Weights of a small GPT-style language model, trained from scratch on English Wikipedia: 8 heads of 64, vocabulary 32768.
MLP neurons of a small language model. Each row is named by its layer, matrix (down: output weights) and neuron, and shows model dimensions 0-169. Each number is 128 + 24 x the weight over its row's rms, rounded and kept within 0 to 255. Numbers have three digits each.
A block is one neuron, or neurons of one layer that tend to fire together. After each block is what it responds to, as a language model described it from the Wikipedia text at the highest values.

L4.down1402:161154132112124137159121144115120111125176128104135157109118097119166137149129156125129096131170149093133130166140156160155134135129144115093130113106160134104171134160127097179129137138135121153160087103127162113090109159119149147134115091112151142118173150116119134128096113119100131086094115145157100131106102095140121151108116100103116146101101106074134174089162106114124088173144146145102122097140133166124106137106151104142168129121122141144116078152099142133106103102108121111131155114148163115084158154
Slot before a verb

L6.down4:132106156136089103113109119109132094175162117119143177125091118135146113133127191180139115112093125114138124121105111117117149111160113100140180142167121124107138145125149121108148115156127175132101079137156166078130085137124113099122127051122143150087160123161138111133152119113131135095153100164153133128113111187126101158109162137108142114113124119133123135138133106037140143157121126089085091117103124153118132163105129136120165158101115156166128122173130124114106122118111106146131175138138136153162121133
L6.down114:115148145147109140105139134087129125147154111131192156132161157127119098147118174158159155123082138165125125136154142129128129101148127141116123114139110132141161111121141111158141139116112190118115064141110125176112126097098165177119123141157104162105148102097130093160134135129117123120164118099128146173139147108138084098109126192105130129183111116133122143172147123113116130143130132093125145116123067123163156136104172111116128116119119143154179151134119140121087112154122141112170119142129117143133121093
L6.down235:136109161123097200119151127091122150120147109124161136154165131100181156122147112198100136137106093181102160128163194133104139136141106139143115130134145116130112078107135135134146097121138179140087149144116108109148101128140119164152138090105160136111138154129094112124108151148162129149117140191090160144097103158118119147160123146116075158107118118079083116134122166095162101127123123165115109135128112147123132183116132131148167112117101121159156102141099143111124136142074194191110139111110112130144133146
L6.down839:143164180107133145155167173151108135151121099126148110129142153134131124156084128177114152126100141082156147105151143107134112154134110101098098118106111113149129164140193129100134105124094117106157147133134130150151107115112081162139147121126111158080160106083124112171137134112089118143128104100128174137109100150123147131100135148150132152132126175116090150154096125089121145159114124126129117140161093125142088109069150104134124161149146141144097129186113169170130113119141110132149119125125091151111095082
L6.down1106:141144134127122138116136114136115153118149107089143169151116131145143145133097141239125130113128125164115118127153113114095108110144156164120111115131108136123133124151168100126128103151116154118107070134091123125107104137137124149149099040223136135100164120162137153152110111120136086157150135178100199125120115157100138126123119117130103140138142142165115151131114139113130104117115118140135152131145156105084130128111109142118130120143120099151187099150124144117143118130100131122135123145121085135157155162
L6.down1474:141141084131172158108121093116102140163116098149162137115139147110174116145113134129136177092115117159085127111143131140070150136166138081125126114125119116135154132102143132182108110133090116134129125143121134155142142148085161129135079166178090163081140144091147094156150115116103121122115121125105120135124111125137112113078107159104125147114141119151072125134123111090104105136114133091131117140085085098115088130086165076158112116168118120169126137119184130153127145154130179136189122163124168144082116080
L6.down1963:120133126146168125144133122142107090132133120133099119087134120140174114122142137174152163138114149120127131164172109176116143109160157115148131128093122141141114102091119110102140110144147122164111112125129128126112135084144144148159193097128146129107152132126137109130130152133115169151147074139156141142087156155177141181147128101149126104158105130121115150158138143157158161138143123134117167101144110080131100130111118149131141106107096110178081101129148156107141135148176114108128151106107129128127133120
L6.down2029:097124148130129140170107108106105132073139142111159134213111141116171113154123154140129176091062085124092137131094145112081142103120115077129105136150084099155139111136126065129148142096121148132134113100129147139153130159111129103112135135130118156100127124105102096119140149123137109143137106099106131137124122108095107113142105092169126131129126091127132099134115135150105112123138170105133120120093136100160103153147123100160154075095099139155161108164120135084119145130168121115127082131153128141123099103
First names of people

L6.down294:161136120112086120089102129146112126132130130171098139119114077105129090106106120176159125140067124140140158111203135101112145166133189121141177124142125149118142102127142131170137089162152145119143103136095117131157179192115116082161183048102118147136163146157147140118111136109118143142122141158116138118089131158126147148094117158109106117124115125131120115108164104104162126139137116137115130137147145151129144120105088118156117147075110123097089139097112133136114161149136138125072126142110103167153106181
L6.down340:130151105113164111152165115111146101158130062113149125116115104170131154137108142135111112153112138161128115122156119118112102096127093124131145150125122109150165164168140166114138083201152153135168154131117123115100135148084114125121157121111137125114133138099119135095141150141132162138070097142082130127159074144145180117107143124121084139111109148114095135170163172102154140147155114181142126099135096169137111109097151194123127079119164093154137114122091129125179141087116110120123145109137184128140095120
L6.down1073:138116122140103153078107167139135110142096130118170132147115143160145154111095132146137129122141086159118134103156111116110149114157144128129109157134066114145141145068103177158153090151137148108141121106132096138138067150082143098101143127148125149092174136128149172115120104122130140118129175131096131125140127146102138108124109133131131146144119119109112136139106148080163098145154095170110132135096092124142127159108135132136153070133143143162100119112128136107144101052134120126100152133134132164102101146
L6.down1225:087101118154154121103125186133143070146144114129153126162090080116150138117121160111067117147110134143098132136174126110151116106146144124146186076155080112140171136156150118124142136158150152120147095140085147112154110133116139143103127097105125112090171133151141111127080116116156113157117104146125118108136106157107113106098155100147108137175128158143137139133109084117156140095145118148156136143140127092109126094137150168084140091135126143155112151076158115124124116105108165143115126159150156138128141154
L6.down1515:210134108153139127125153135130103144139171146167143116101136101129128093097159124116136147131135115117134116081141112153131105156132168142135108108103152130163103097082153125116133077130167109141189105116149095117143124150151166154151123150133169114108122079145137077110123158131117147109102120128142165108129115116134183127149188131110108160074128150148116151099105160153137117099121116144115146103115139117106171152106119219089131088142127066187082106114119149118146132113168109137099158115139112150103090122
L6.down1992:110134100128174138161130148118113128155149134105121153155119134123139172132129093195112092122120097155137110131141129128118118129162130138148143107189119144153155127074115150134112138117108145110138147099115129109124137172154083095091135060113105153147149134116097140123096145146096103121059146120144083117124121110096159134141105121124132136093099130104115158091145130103167140154105129119131111114112161145166134158140099102121144112127133142162124145128121125113136123065097134147139144070128169123118166142
L6.down1999:116141077123146117134151149123146097165129121111162127154062123116177126110152129185106109144125087166100123126157108120128137117128145148132125128145112105137143119146094138132123116123122212095196105125082123102138113169180075090111156071139114148109140149161096139127115148140137127146110136152118132099104152141101165131098144109149156162154100132180083144148111149067167138104146118111086127124136125124160131152143108151132134099151148117169119133147134104108137126093116165158131106113090115120133105165
L6.down2007:141183131132136133137154133175129135101145100152149119105083134123131161105115135169141116148104132108156132136148154090096153143137103106108171128159091131142112129135136095138104131141145142122131126107104139098121133120198131151105163091133114139142128121152129125126111074127156094146095137170153180169080125131137151128123136159103159123108115117131122106122185093140080161154157097129132111161126173122128149180144086086158155113142137097133147126111119141128095109115165137145144141119144145150110114117
Word-initial capital letters

L4.down890:096140130166125171140130118140129079167103150134142147129109113108103128105128181195082082122153130115121117114137117144121118133141162127096109153135083132100121154107132170164140090164144184159156099114103133140185115155139136156113127099082163139130163102130161144153117095126136167146049101145094110144133130117124156133112179129112115084125128140124137113177115161097133165147151118139155116121136114137120131143067136122076152138081157121180136141121155131146182113065103134128103141126120163160093141101
Word-initial single letters

L7.down410:124126117131132128124096131128158132103164092086145130116116130132124127123165093150115118146121099153109118107109098059136098112185133150112104109176117122165136163126106166103097151137124148129125128138154131153123141128144137134100139175080155109120150135144142171177120155073108132132130098119153193137128107119107111118144103116149090144186111102132137108156142112155145106103119140130092150137117124154143154117116132136110125091165086120160119122153159122117156135122111097168121142116115080106126145121
L7.down420:156085131152127172102131121089139113194151151136127079159153164150131148115161149037160137113079106134147131093159141121147141152123127120112128147146162095114115138114142081142134107154097168158094144177121147132114154137126172133103104163132133126139121166134134136129097104107116101091103102153119068099110120126149133124108137128115095135130157122137142141111123180080152117134119136101121084120123106082106139106115136111132143097149110112161119144124166134100116120074118146149142097143127107135106125132
L7.down546:063151173093144137141170141065142153117144124132101158118134147124138124066120121101125155166089142107097147114138119129129151101101115101160137135141112124134114115150139154148122149114124124107123150146108105105114128123090176123129081119125148126118118099097174122105113126143187174151190089154122103154180151112165110117136125132139092119157139124123117148137107102139132122118126094112159117133094139104150125086155115164127108172130160135111120122069138140143141150142145120122161100162109150131118138153
L7.down1200:121128121119157130155141122148178126136129112121112125111132109123114144086148119145121127115127115134114144125178108139081112112170098082135161125162110139131131123124134122125155170124092084134189120135120072111105149179146164116138144102131078115121126138174162138128142129124153157140150156134123128176153172164124160160122172105111092083133139137161158123098148102139132143144115135102082160157123134109145107152171129165121100143143151145115152135115134161129121132183106185096135090151118121085147136147
L7.down1432:116169140113103154111119137128116144121108150124175153139153162141121154129159136135123104158144149123159162138154167119118150082088119080135136121139145150139142164152173112156154102132074162168141128150112156136168205071123156145103104123126140131114115141155119073132100117145075134138128111156092196103139136145093145121159125137106111148124089163131113136130141163091129092202103116094141101156115117089140150104095171106096134121151094097131095173113113102128125144111125113155143167146145128144113102167
L7.down1599:119104102113167109134163150132149167104088143112145137162092137163119134129108104039137137089156128132134129109102105137079092137145126100150165098146089163170132146129125175124097132124125115092121098075135146150158089121126182129159148210127090120132103141119056059131129096144122131164139139172142148133159119136110121095122139161097147123095070096121111109156119103139101134135149138098163154141124104103137121127117121128154141151112152117165135143170092146103119147141129162109145134132154148157124131075
L7.down1712:112113113129165091124151166114103120161131146099121133134163144155161145069109120140139120146137162130128138144133144136123160117153149151155111124158097154099122129127142145133152153110113152115143125157063120119117118173113141160152120099148124129119125115148162119143167091126160141160198147142123119128141087146147154152089173155120099136108124117101113124140092110129166097101094100088126106156120059081108121098139121151107122117148169142143121140153117106116115154124158100104128126117112118111085138094
L7.down2041:108182090170158130111093140150137156158108146148165115181156186086135158120164113137139120082172143145054105093153129134123120152142160138130146125138106154102121156118141089114109141073115159126117140111137111131096124158165140145098157121132109148133089136139105133146150136113111132181145125145127154122200097128139126104138141123136116124118123080123126102086113124093121119130117158100123092107117134127136122124139152151177113117143117150142134095142132104123079152123099145132147083121107167103099149085
Naming verbs before names

L6.down74:110115121108168145130113085149153135116133152134140158139123111117129073085132167015125136127150107153145134185135123151130127132138134114122155142112096170125117125117109147124106124130135191125090145123123145124128143106093157143105115253163120139091072090091163076155121117115157124070140098093116064136142118158151118110129076139148138108154103147140146090143140133129141165132114115092106119132096109097121096142162124116133122109154137122154130120112148129129089161134184191099120118140166184137094142127
L6.down518:135134117138122111131133148105144152145120141097145176118129133117100140074147092101148119148141127126119115129160138160153118094122155103141132145119138148119116129129123093127103106139135160127146142151167131147103169130113166133122089199142124160137076174120160072128149139107132145132121098154085117161161138068141138138137138136134103115122127116161153136095127110144136142120145112075152130111102124107129118107163145125111105094158116146157116141089194127143132129174147153127154153132166114128093173142
L6.down730:128148140142132156097115136158090156144102120139140185105095129164122167102154119133141159174114098135168145130129135127119138125151132097113151113105125165106149131150166151168129137090107156133099158151148127117122128146157170112102118137145145152157068125138148126125152156127105125137164153119115156136137123179145100089125147131092125121115109142159114098112197114147103163156143134131144134092113167121126129117114149130124097098143092115134128148153177112158081140162131141150125127088150073168097185097
L6.down1009:127138137140140140159126167128166098104116133152116122114137101125148139048148140179180112130112095135147139123106147132098122128125126108147124136124156147142128132145154110187136120086129129153150092121116077101147118151120107138103120101154138123142103138095122080131129073113138136152146141120147112129115112108177119119131138141124137102098093158140115126117160141145113133156132126174165160103143112134138141101066152105123173172155123092134119136142141138133192136155095122107138134139145110163122093147
L6.down1421:107131134116170140128084142116148081113163158092134135174139109134147147144182073073170135126110127123145141143130134120137122128101121101134150146117113120125131154169168166106138132158140153118126132160101126153153164138093171151142116160127143161166110143125108150139131118117150132095118114103114127159152164114116136122116156124159108119116117114165116128109160171170126109106150130102132114098112142111132140126171117160094091089148119156107120151143106147150145158115118141104133131109128155118134169146
L6.down1542:118114155162155147137091102115138153125116126119114137134102127099132132109140136000101132117121103134113094131127150116123130118137141125128130153108124105125139180147138146108121139137140117113143166147126150152159156142098173133158132200144114152121107147109154117118138138085171134064131086160110000161147137128078095141156129132147084101151113133145136094163120138112159119101142122166142095158145128096147161108144120125121141090166129120119122163130129143145115120150091115128116090128138169115143104115
L6.down1597:170089123114134107114136166100107125139138137129144158135103160119122156103108110052115142118108135151140155130185148139092139143110114096127130113126178135102120154125137143164159134137120160129139129162171119085166130101102179114138085114156087121146132143125134123124130136128147135092137121150118074154163107139161123129130132156156123137188117175132163141093097141118128130160129160141125088150132093055119114148096159109103121106108113102128094136139110115173092125100118120149123128141136139102127128116
L6.down1641:163133153139135151140127105139139142095140115117121147122136099098144114111136118025148127157143116124152095121092110135131150154134098107156161176124136133109148182129153130136152156110128136103129118158109135090111128098106130121139149205122136145109121097093127091107119130166116150083137097126114053138097105126159136166118096163142114092100109169111092118139152107124162119109147104137133138097104128103108135130140174152145137131127160113106111128137107143137091148184130166084125140137141150137135151131
Name-introducing words

L7.down794:098117094090106129133121187118165131096142137143149162134119110152130125090125136145127122116157139096106150114143125177096109112141101114094191139103123163125142113108156128146104149102099152148140094116149140132072163132074130095097124113083139106121146154124119149138158123119092152120143106117176050173116103125104156142156102146132157157125096141093121172134147109140121079140136159133104132109149109122136120104131113140118153111127151100149125089084157142079151075161115135173142087130126101157128144164
L7.down1021:127119110084078118137141162087137111092134144150101167091098128163150145133108155138115115119153137158156169079134153178116117104085098140128179145118151144126124124120138137117146132158127148128113111117120150096123136090114162135112129076127167117129141152158122105116123126159097169095081141140161120155082105120127150115139100085123169143095112114083101167113136109085133106151144113151087088141144136137156080113119134123148152134126144129126087094140125166086161111105141093180115128091133136170104125170
L7.down1278:148067109106137141135119151109141126124114121131138118152096143113132124111113139065164140106134108123170160102145155142129111114086123123129175108110149164148111088139127157150076157127119161176132153110116131104120146135129137108128133079087128138113133142135113110087120130127099131097123088099137000126134123123116137161161106146134111127110117142133125185095159134091121107133169144123151092135114160124156133149134182148116172152153116116102133118131125131132136108165137117118146111117167168086130121131
L7.down1298:117088113132106122132148137173107136091133168139110098151167139159148144131169124148086151158099136118144121155127078104077123109085129138170138141109145123155163159080148145138116132112134123122110167122158155127100131110118099135101079130105124101164137109136137145104144161147106103141132129110108087127125174155164117121153103127158110143103152137133126161141125124140141152184114094097091126147166145146145104131170158144116140128155165173138124142128138148124136135130132126116067106129151099102116124119
L7.down1586:110160175131177117148126141144151126164128155118112123136147171141147141128130112077135137101144083112165094106162131141105140126100070126107153154155127160118142120138123162119144143141102127130136105071104154084128142153161075121109142105125156149110145112142142113127142094119158179101086134128113031119115129140170145120171063137067121102160103146161133130150108134095131109056123131123144164123115139098156100121145123078148176104118163120147147124119116138106144107102128160111132098130122150127120109136
L7.down1844:129107108083186179127142131121153124093131144110107107124123111170104143073102157118123124138100110137151179100136139118133143103096098143120195138128149164119132115138132115149162138129129148139120092156121131116135135112111130117124112159079145099149109131141151097108150063143152154120120120158162090142099092124172135083126129136055122151155121146093064140144156093084131113136122107091110073151147145136149102127164148107184164114107151139123131176115108120101119177108153161143084129127065105137124120147
L7.down1850:160106092139098116132161125134141103115098181135146135154151145113136097151095095150112119153127141169119128107096118123146097126119131141143082175122146093127130148148134150162141129096117123154122155162108159082143116148140138145096160096158098132152100081102153123200141137168142104092072110139124104111093096110065151179139109141112086158122125088130112114141144120097121104131111188091088098142160121117131128130139139083145157162114151134107134096084091105158150122079137139142157188122120099109100177123
L7.down1876:107065094123087105128118119116128098119113175138113133119106151173125122152128137134131152156150144083151124122114114128131173123108107111113182112112118171125131087164131125128083122096131155152131133142070156148133112147150111112119133049158148149087114139132148095118077157141161120116164130134117070117085140126145160116138129140113134127107156114131134123152156128089166121140112147120127103150149178106168129138067131122122149082139118122190108145115128128114134154134123157128139103110116178160109119139
Plural sentence subjects

L4.down1359:123129131064154129114073108173122159138113154109135188131119148129140155127126136128112162081128114171127146166107105143104110145114104123155128125098120149092142112145142109108139154133148122133198168103136170113153134195139127115117116112110179123110151173106130147129127117142160113157122096101111139130136080114162119135104095174120105125148109147095114147134121075100121115171099159154159118109149155159074139134132109106162147145174112134116158087180146121119091102136107159109137106111128146099144134116
Transitive action verbs

L7.down254:156130099153102167135135154121145114144149100115158114131136146152097125102092131166154102126144177183094093140181128166110151098103147109119129108158110118134131078123164133128126105118074153103139121135116171122116132152110150156125131193149076139157091119119121096164172119120159141066145129117096147145102131125131133085113109139115143104135128110114103145132112120109103136152154129128118130127128092136149130162120149106143130167113168120150188117127102174111112108128122123143124122086162097144124076099
L7.down285:174126105148132132135147126124126130149130105146141112155131158122122128163127137118169154105102108122126152156152141110098142114098145132133128135111148117119104180142187112150092120133113135087137148130150136125136143146132151143119129236142093140142065162103158082183150140145132133114155108061123173122107158130122140148088127168126134124108130101126130159077142144136056132136105110107115142164164109076104169135072154118145111128142138125130125111104132119158067095157124145098174119118126101112119104142
L7.down971:094152139128082137148129145140173141137143142117135104112140140134127132132146153135153126092152116127133130108107115095105092110110143172144097098128121186141112107118076103171072159101136175133123120125116141118104119137155103103132144176116126147138129144122142099107126082184104162152118092132132129137152175109116128118137153130106119177139074123148146167158149110105126116095135198098141163151113119114181160108132111158106144083133107127132162128151115160119089153132108131140133105149110106103140141144
L7.down1470:135112111158081082123152145134131109158136078171139138113159143146118096115101111170106134088129135122146131108152148176116107116174114137140113119118152129139146167109142118090111113134132114113159152125094137123126147111108120106148147188101086125139106108136085088176170127087129109135093115108080161088137125095155116184144156150091111171142102141110099170160138112101108141104125123141148113161165116160116175133172152123160120128141129120134108130103115156139128130122150135145137125144113105154108125106
L7.down1690:129142114122107151116142114129115151124129098148173130169137129143118132099097166167145111122155128162135152133152112123092119113159127114129076101090126103124083137096109093134111146143102157129102111174107168110098124163089136124119116162161104133111107118111129093156130142108149157106141132094132139113117124121106122093083106168126117133127135131125108123165097069057104102129150128069106131114105058107140151123149160073120158158135114133150135093108143141095092114126140093167184127144142116154132092128
L7.down1838:144119120136118156105110116092110103145121093157168124165146122123113146159145172107152075118137132146116136139154158154102131113130132129138121117113114105182147130141104123127100107105077145104128125154136157138135116117102182142089119194160079130086104139095118051151171135122112104115115138113099129091126118126116115065059136159110115116105115168152094147145126121099102167161108151077100145123110075160156125107087161094091158113163121126139126168135143144129120143150153138117172112098142137134097078116
L7.down1919:123126126108133125131172120058165108140123117139175111109194101123154142104155123170159136113127142125131149155134134138111143111117140131153098136112155127116155159132119132129129129134136130148137110132142124140141148116107109132127135220108092127145088156105122062152152119148099128143149117110086082093151185080124097094101162175137107150125107122129105175137131134105102140130162179138127132165145130119158151107129134138110141088152083151122128143135111146106123140134115108158168134122099115109105139119
L7.down1994:114119125131145085152133112088152126117128077146184114123128112137117109107143125118105104167139124096129143095147132119136153102125146109116096154142150100081124154127127128161113097109078096172125153132178146160139103131130121118114116109137126136115112172149148083162138140132110136184119162179086131130137121099131111088120093161096137116184127145151084123168114094109094114180150124114177128153182100095151100111127145106150092132167150164118123122121125140121128113127138124134133139125112128106116145102
Person first names

L6.down263:129172178101140145122126184141128139129150107123096160144162121114188103152172149101091136106096158153135136174111129108145127123089125113147130145120132148141158185117149173114160123102110132123131141128126157098128117087106171110147132093125127153144149142137138155152109146122106131094124105077132050125116146133083131125142110099164112094167111116123123124115121179123100136110120115132100090117121143164173151108135121111128157155135132100145119177142099139140110107117126146174119111073110136155131143138
L6.down421:148193099121135123117081165108141118125140124090143156116177131101124095128116142148113140106143154144112139168119151108120143150124118110145128159116160138080152112138141142090157128127116159101127109100161161097085151114141173105163110025139122138159138123124105143151125157130158144108092097079108066081109107120103137133140083085152112128178122154170119136150139143151104093101137146103120107115122159137103122109156125117136175144143114138136150134143087145136113139093107145135101156107131144121126157171
L6.down431:179173109132152110110148123145128133160126079140126094185177138112127123107165175139159150094069088132129147147140102145130148135099149097144092186145151132094164120099160125104133075134117121152114149085144138109133168122115122147135125088120126170169121161143100125212115125105109091153121083126130121152135126115117106144107127170137109150147098122082136105117154139147119144132142143134125143126132121132088141116113167157148178110135128122143143129119156177171099134133128135139095104095108147128115109168
L6.down842:128112099121173092117150148153145130114118148141127149097090120106120128131122117141135108113096120170150113167124126114091183131134153161132119124154126156167135141066104141123136122082117137171089127076134164100147169196097129124127143121155157165145133150160118150143138096156145129173117094139162105130152171109130121128108121097152161127136103104162094152100158118100126103091182066122126129125154159126155124147076114122133140106098108124148105162113183144122130110117105157171115122151117140090104136170
L6.down1413:108165119107117105119153151151153127141129114121111139131130116181153133148134142124130127101119086125139118145130131110077163097085137143080118128133137160140156160060143144133146112121088108170130115141141148064147176141128140123156114067146160117169162173166085147129160117127129153106105159117132085083120100115153145144152096039139131131161137133124109138146140138119134108108121082141134100132132162131137151111125146133145136135128121171114103128139156098116128097103090130182134120098101126174154142190
L6.down1545:129126142122116111131160157106129118147113094119131146056126116092163153131110110113149167092148098117146096178130140116098140128112131171125152121113085148144146137085153139142113120085136109138135108125104143098156131147084124118129118108124175152118146161173146156109153140140126130105144150115151090114139106124130108144133117077120154105136120099141146109145119127135135125105142085130116147112158139081134108118100147146158147168100107116146136126151151118094122129121115143217154102157134140144141149128
L6.down1649:183113128137117119116124148116138098097136154086120159182123105119131078120096158148126130121093105094090126150156137160168155133130140126086144138110141167106128143131145131098121093136124125141103079143127118128186139143111176113121125131096136114128137149102121106168083157115101131128161113128099120148097105148102123110089114143150092124111143100088109146116163096115135149104118158098125123174111095139098126129154165084122139093099120143096144155117139106145114126096151145127142085111116166107125146158
L6.down1964:118169124089155150147136162136149148103138122150120143092132100135123142151147147039143119084161092139132131144135118129130144090111078110108138157118109166149133182077124163108135105120121110156120090119119174086105152135085138122100099166126166157094118156154116124131145143128115116087098114108193000148143116148141156153131091113153118094170066121102129149141174107147106115131129126151114147124100128124152131069126161109175162153133154141119141110138126141144128144134130137136120112073116168122135125156
Verb-predicting infinitive slot

L4.down112:135116156128164119152144104108151096142128138147157131157099161070120148095100158126103109143104152129103130131124131134106111183123116138149098117190119107164141101114136147125146096154145152134114106120163103125117084150145123094128152129132127097121122143125103160118119146141125106200142149084121127108107097134140148140134121077116112141129146112134143136147109128150135149143165140105153112136133141163151136107167116131081139117125144128130118146182124131114123096134151132161109152140106087152123165148
Foreign personal-name pieces